Part of a small language model's weights.
Size: width 256, 4 heads of 64, MLP 704 GeGLU, 9.13M parameters.
Training: a variant of Adam for these matrices, 170M tokens.
MLP neurons of a small language model. Each row is named by its layer, matrix (gate and up: input weights) and neuron, and shows model dimensions 0-127. Each number is 50 + 12 x the weight over its row's rms, rounded and kept within 0 to 99. A neuron's up and down rows have the sign that makes its largest values positive.
A block is one neuron, or neurons of one layer that tend to fire together. Before each block is what it responds to, as a language model described it from the Wikipedia text at the highest values.

Description: Word "to" after verbs
L7.gate436:55 48 41 47 39 31 38 35 37 45 44 55 47 51 47 40 45 50 60 67 48 58 55 65 48 62 50 63 54 25 47 44 46 45 33 63 32 31 53 46 44 53 59 42 64 67 60 42 27 43 66 46 35 55 60 52 51 33 58 38 65 53 47 47 54 57 35 44 33 57 45 76 59 35 32 58 55 38 37 63 50 49 53 60 49 39 40 51 43 58 58 52 63 49 49 32 45 54 55 54 52 50 46 37 33 42 26 54 56 30 55 63 74 60 61 82 61 45 39 55 55 61 63 34 33 72 39 52
L7.up436:43 29 68 51 47 40 34 32 41 56 46 53 57 37 52 57 57 54 69 39 39 52 57 38 46 64 40 59 43 57 24 60 48 24 55 57 47 76 33 56 35 49 40 67 50 40 50 55 36 38 48 50 56 66 54 42 30 57 58 55 59 37 62 58 35 74 57 47 39 51 26 68 68 37 62 43 47 47 62 47 54 68 39 20 52 38 79 60 68 49 78 56 62 49 44 44 79 49 41 69 51 33 41 50 41 75 56 42 44 45 39 33 66 61 53 64 53 53 55 50 51 41 41 61 30 56 63 45
L7.gate457:38 32 44 41 26 29 57 78 80 46 43 64 44 28 46 60 56 64 60 46 55 37 61 65 51 57 46 45 61 53 35 28 43 44 20 56 52 46 57 52 34 53 69 61 51 60 43 35 34 56 56 36 44 68 46 39 64 29 33 47 40 62 54 59 52 59 21 55 49 51 65 33 38 42 38 50 38 59 51 56 41 51 44 54 49 43 62 51 57 48 31 50 49 37 46 39 61 46 45 62 57 61 22 51 60 40 41 38 40 44 67 41 47 39 48 41 76 59 35 36 47 47 44 34 63 53 52 36
L7.up457:36 36 20 32 48 38 46 60 58 69 67 72 41 35 59 65 55 45 52 58 49 41 57 48 33 54 34 67 48 44 55 29 54 39 52 73 33 60 55 55 32 35 61 52 63 77 46 58 47 44 51 43 52 64 61 30 68 49 42 31 49 55 23 60 79 42 50 63 57 44 45 51 38 28 23 59 29 38 45 56 49 65 05 62 64 67 59 41 53 44 39 47 38 41 75 38 55 56 38 50 59 70 35 43 57 45 44 51 41 41 61 37 57 60 40 51 66 42 64 25 45 53 45 42 57 50 48 33
L7.gate559:37 71 60 36 36 55 40 56 53 56 61 51 46 50 48 53 54 50 69 35 35 67 59 54 41 61 58 76 43 50 37 59 54 35 50 62 53 72 45 49 47 24 57 24 41 41 77 36 50 59 30 58 47 42 57 47 55 42 46 30 43 55 57 67 45 51 37 39 33 49 54 57 61 31 32 60 45 53 46 39 71 32 38 53 40 59 48 68 50 58 38 64 45 58 42 35 64 51 63 68 66 35 47 70 47 71 60 64 57 45 45 55 38 52 60 50 38 48 42 58 51 68 51 31 28 46 50 48
L7.up559:70 63 29 48 36 56 28 59 56 43 50 60 50 41 54 57 37 61 51 50 55 40 23 52 41 54 38 59 54 65 42 41 38 53 56 46 39 49 42 67 51 47 38 08 42 48 46 57 47 54 48 65 45 48 42 60 53 48 47 44 40 66 57 64 36 53 47 76 40 55 40 40 50 51 40 55 36 35 47 52 39 50 26 56 57 52 61 50 66 43 55 62 49 36 79 49 44 38 67 38 71 45 52 30 61 49 70 51 46 48 54 65 50 52 57 65 50 61 40 46 47 34 59 48 45 53 48 49
L7.gate698:34 40 49 29 50 43 60 49 69 48 55 42 48 53 38 47 70 23 54 45 59 60 49 57 70 70 17 81 62 31 41 27 40 40 43 45 42 64 62 38 66 42 59 55 53 50 35 30 42 30 50 37 33 54 67 44 51 41 40 31 59 56 49 45 54 71 41 29 51 50 53 36 74 38 60 60 42 59 61 61 69 46 50 39 52 42 57 53 44 49 50 62 41 72 30 34 30 76 60 25 47 53 51 70 29 60 45 52 45 51 50 44 58 51 66 45 48 53 57 48 67 58 55 44 61 50 43 45
L7.up698:72 45 62 65 25 37 45 42 50 55 83 45 41 44 53 33 46 55 59 65 51 46 48 34 65 53 54 41 52 54 35 44 51 49 44 57 35 29 42 42 34 29 49 50 56 51 62 58 43 69 59 54 50 45 56 36 49 35 57 53 56 61 33 54 32 67 37 35 29 43 58 42 52 37 41 30 61 45 63 41 66 66 64 46 72 55 50 51 49 74 51 73 49 47 40 44 55 30 57 57 53 64 51 49 49 35 54 41 50 40 43 48 43 56 61 54 76 72 35 54 42 32 53 38 63 70 55 51

Description: Word-final completing fragments
L7.gate3:52 61 53 54 34 51 15 57 46 43 35 71 72 59 51 44 37 66 34 29 33 42 41 29 52 56 42 55 45 54 55 22 40 56 31 56 55 37 53 46 46 37 53 61 49 50 42 60 49 49 48 45 48 58 63 47 54 39 59 43 45 62 49 40 56 70 52 38 51 52 48 75 52 64 48 51 35 49 61 64 45 39 38 35 41 58 57 76 76 48 41 72 49 23 45 31 57 49 57 53 45 43 36 43 48 42 45 46 38 42 58 45 66 54 48 59 48 46 52 50 37 48 55 52 36 43 45 38
L7.up3:67 55 44 49 60 65 57 36 50 72 57 36 49 76 34 29 56 47 58 61 51 63 60 43 53 60 71 61 69 30 44 61 59 58 44 52 49 57 22 54 44 76 75 45 47 59 54 56 21 53 37 52 55 60 64 59 53 59 45 28 69 60 38 57 39 64 43 53 67 43 43 47 55 50 83 49 32 26 72 38 50 39 72 48 66 64 48 35 46 60 47 59 57 55 51 53 46 44 38 52 66 44 33 64 50 27 47 63 42 61 61 69 58 45 42 19 46 44 60 40 34 31 70 52 55 65 46 48
L7.gate102:44 57 52 33 30 54 53 53 44 30 36 58 40 58 32 47 64 46 52 38 43 62 46 51 59 37 58 40 48 53 49 47 41 40 49 53 58 57 53 28 49 42 57 66 78 50 41 41 66 45 48 57 53 55 38 56 41 38 78 42 56 71 53 40 51 72 45 31 52 47 41 40 51 52 41 50 63 58 73 57 62 58 47 50 50 71 35 55 52 61 35 59 39 53 45 21 50 43 76 47 62 44 48 74 43 57 40 68 44 65 53 38 57 65 34 52 60 47 69 55 43 51 47 36 39 71 45 53
L7.up102:35 28 59 45 42 59 58 34 51 66 20 50 50 26 42 42 64 42 48 41 61 42 67 45 49 51 63 57 52 37 48 61 30 56 27 55 58 59 30 30 59 36 59 57 58 57 39 47 25 62 52 55 54 39 55 59 29 38 53 58 62 41 39 41 54 50 58 38 59 45 47 45 59 47 55 44 42 64 45 70 46 46 54 65 49 66 63 46 56 46 42 38 33 40 67 30 42 47 43 54 49 33 35 68 63 64 48 56 48 32 57 51 46 47 37 29 50 36 56 52 47 60 55 50 50 39 37 23
L7.gate336:30 58 65 51 56 35 48 64 46 35 39 40 63 71 38 35 62 56 40 55 52 37 65 54 62 41 32 54 37 62 54 34 37 29 28 52 59 63 65 57 73 36 57 49 26 36 63 43 59 73 45 72 41 42 51 34 34 33 41 33 57 44 46 48 58 59 43 40 29 48 44 62 56 56 71 38 44 68 70 67 48 53 56 58 60 37 50 61 47 50 72 71 57 31 37 28 49 55 64 39 41 30 40 40 55 36 42 38 58 37 47 54 48 49 45 63 66 54 56 31 42 35 60 46 48 70 59 37
L7.up336:60 60 26 33 44 42 47 48 54 37 39 43 65 61 37 40 47 60 42 59 40 55 36 38 39 43 66 58 50 74 50 42 59 64 44 39 64 58 49 61 52 31 47 45 50 46 30 70 50 61 50 57 56 51 43 60 31 78 65 35 37 38 59 54 23 65 36 73 70 48 57 42 41 56 41 41 80 72 45 58 38 37 46 67 58 39 53 52 39 73 51 57 56 54 62 57 62 43 63 38 44 33 44 39 47 48 40 58 61 62 42 53 55 54 44 44 51 51 55 27 35 45 54 43 54 55 65 37
L7.gate441:14 32 57 69 43 50 38 47 53 48 20 56 63 47 50 72 64 66 45 44 23 44 59 52 26 55 52 56 49 55 36 38 56 64 17 75 43 35 35 43 25 31 49 54 34 54 65 47 38 44 55 51 38 40 40 46 45 57 52 60 57 41 56 50 53 64 34 64 57 55 41 53 36 44 43 52 48 25 58 68 27 54 60 41 51 60 65 57 41 46 39 45 47 41 69 44 68 47 62 50 42 68 61 61 56 43 42 53 52 40 49 45 44 45 40 54 65 54 35 63 49 75 46 52 40 57 44 57
L7.up441:34 58 69 62 42 73 58 45 48 47 62 52 37 58 56 45 47 56 41 51 28 60 52 53 54 66 53 37 72 52 33 55 34 74 42 55 32 49 40 60 49 61 34 32 32 50 55 33 28 43 47 40 48 57 52 61 41 79 37 31 54 47 66 64 35 62 40 29 55 56 59 81 56 52 46 55 49 38 37 42 24 30 40 37 43 49 30 54 59 54 41 61 36 63 63 78 51 62 54 53 53 55 35 57 67 65 41 60 60 42 48 46 53 41 43 37 42 40 13 48 60 32 50 42 39 33 68 47

Description: Split-off letter t
L3.gate289:40 45 32 37 60 55 54 48 57 54 45 39 39 33 43 73 61 43 63 42 43 46 54 44 56 50 58 50 57 47 32 63 40 34 40 97 49 54 39 57 60 50 57 70 55 72 73 54 10 40 68 55 54 53 40 85 54 46 54 47 65 67 59 58 45 58 48 28 35 45 41 43 40 62 56 43 41 35 79 50 57 38 56 39 37 62 35 45 53 63 35 58 52 57 42 43 35 53 65 54 57 54 51 44 51 60 40 57 56 49 42 39 49 34 47 61 52 53 26 64 36 55 35 44 49 41 55 71
L3.up289:47 68 36 50 82 35 46 78 48 57 61 30 51 59 67 34 44 72 59 56 56 48 28 38 23 47 35 59 50 29 65 36 50 39 34 64 34 55 39 60 53 39 62 20 37 58 36 72 64 46 46 45 41 54 68 53 47 51 47 41 35 59 58 58 46 48 37 44 16 55 52 52 49 40 48 60 60 47 46 31 67 39 53 54 59 54 40 59 38 57 54 48 59 57 66 38 61 62 59 52 51 70 40 34 55 53 68 64 48 56 40 40 31 55 60 36 40 53 61 61 60 37 16 40 52 53 49 51
L3.gate433:50 54 62 18 66 46 36 48 47 43 56 54 69 45 61 53 47 57 73 53 59 44 32 46 33 59 50 47 58 44 35 44 40 53 33 67 65 54 32 60 41 63 38 53 56 54 52 39 54 79 28 45 39 48 47 47 58 35 40 51 25 69 60 68 46 53 24 34 39 64 45 71 54 53 38 42 33 43 51 61 63 52 51 47 57 40 70 57 50 58 58 81 32 38 28 40 56 64 35 46 41 48 47 45 44 38 30 69 46 51 65 31 33 39 47 53 55 75 61 64 39 64 32 64 19 58 58 48
L3.up433:37 60 75 49 51 58 47 36 66 67 59 60 55 31 52 46 45 68 82 65 57 61 45 55 66 69 51 66 40 41 44 50 39 57 52 44 63 64 42 39 58 51 49 57 64 32 58 38 44 59 63 58 55 73 74 53 49 54 54 49 50 70 52 43 59 52 25 20 58 54 58 85 56 63 42 51 48 42 54 49 37 58 40 61 48 40 45 42 30 81 53 46 58 55 36 31 56 51 60 50 60 33 60 45 23 64 55 43 51 68 45 50 54 58 53 52 37 70 54 37 27 68 29 53 52 59 50 76
L3.gate447:52 41 59 43 56 67 30 51 61 76 48 39 63 33 59 60 57 36 88 44 55 65 46 44 50 65 43 69 59 43 36 36 24 70 49 45 53 49 54 40 59 49 68 22 43 42 57 36 40 28 32 44 37 23 54 41 40 54 36 55 65 52 58 62 66 37 41 33 52 55 46 40 48 35 48 62 79 39 43 55 56 63 40 47 39 39 50 71 62 45 53 41 59 47 55 43 54 42 56 39 45 52 41 54 43 60 31 59 47 33 50 22 55 51 59 43 42 63 38 59 62 52 45 43 62 58 43 37
L3.up447:56 53 44 30 41 52 61 58 54 29 51 46 38 80 41 64 44 43 52 74 59 40 44 37 37 52 40 63 41 47 50 55 42 47 39 53 46 30 51 47 43 59 45 45 51 27 36 53 41 44 55 48 54 48 38 56 70 46 75 37 50 70 32 71 44 56 48 58 43 42 54 74 59 63 60 38 46 58 65 60 59 62 54 50 70 67 44 55 53 65 37 36 60 57 66 49 31 41 49 54 62 49 50 54 37 47 67 71 51 47 51 46 37 43 55 68 46 44 74 58 58 54 47 60 38 73 52 28
L3.gate506:44 75 71 30 46 40 51 62 52 51 44 38 59 46 56 54 50 32 64 65 55 64 52 43 57 41 59 73 41 41 43 31 56 45 61 41 70 63 47 60 48 53 63 46 59 57 27 29 55 47 52 76 45 50 51 54 57 39 62 44 40 54 75 54 54 33 36 66 49 64 43 48 46 47 56 70 52 55 51 37 66 61 31 57 49 46 68 42 64 61 62 59 23 39 23 22 47 49 43 38 40 53 41 31 53 39 48 47 42 60 72 63 82 35 53 25 48 55 32 54 75 45 59 60 55 56 54 31
L3.up506:48 34 49 27 54 67 58 47 61 47 62 42 47 41 61 68 59 44 57 32 74 46 57 63 49 52 54 51 55 44 53 36 60 54 45 79 53 55 48 43 51 69 40 49 49 41 82 38 46 41 56 49 56 72 31 54 40 57 55 64 50 53 55 66 45 46 45 30 37 51 52 35 52 46 67 52 52 32 62 47 34 63 41 28 29 64 59 51 48 68 66 39 53 55 55 67 68 52 39 36 61 57 29 52 37 35 51 50 41 24 73 43 54 31 70 39 67 52 62 34 62 41 57 61 43 59 71 40

Description: Adverb-ending word pieces
L4.gate191:42 61 50 27 36 66 62 51 69 56 46 35 68 31 46 49 62 42 53 49 53 24 54 76 56 67 57 46 76 22 39 50 38 36 51 63 51 69 51 50 59 51 64 52 43 62 59 40 51 58 37 38 31 58 80 49 51 52 47 31 58 55 62 52 47 40 63 27 35 53 65 65 51 33 49 56 57 54 49 57 72 52 49 51 50 38 25 51 36 50 49 61 53 57 69 59 49 52 51 36 29 62 41 75 41 64 60 67 36 72 38 48 55 29 47 37 39 61 45 37 55 93 40 45 38 57 20 54
L4.up191:44 44 40 57 50 56 50 51 39 49 49 48 52 37 65 53 43 46 43 44 53 74 47 44 46 60 29 48 49 80 41 69 59 40 65 64 49 38 54 36 55 35 43 43 50 55 62 43 37 36 49 35 50 49 58 43 29 55 44 59 68 61 53 35 35 54 41 39 46 48 58 46 28 49 72 42 52 76 59 58 73 49 64 41 59 66 44 52 47 57 65 41 57 57 42 62 50 52 29 41 61 44 53 73 45 51 61 44 52 56 45 59 62 77 69 52 31 61 80 51 42 45 11 49 39 64 21 59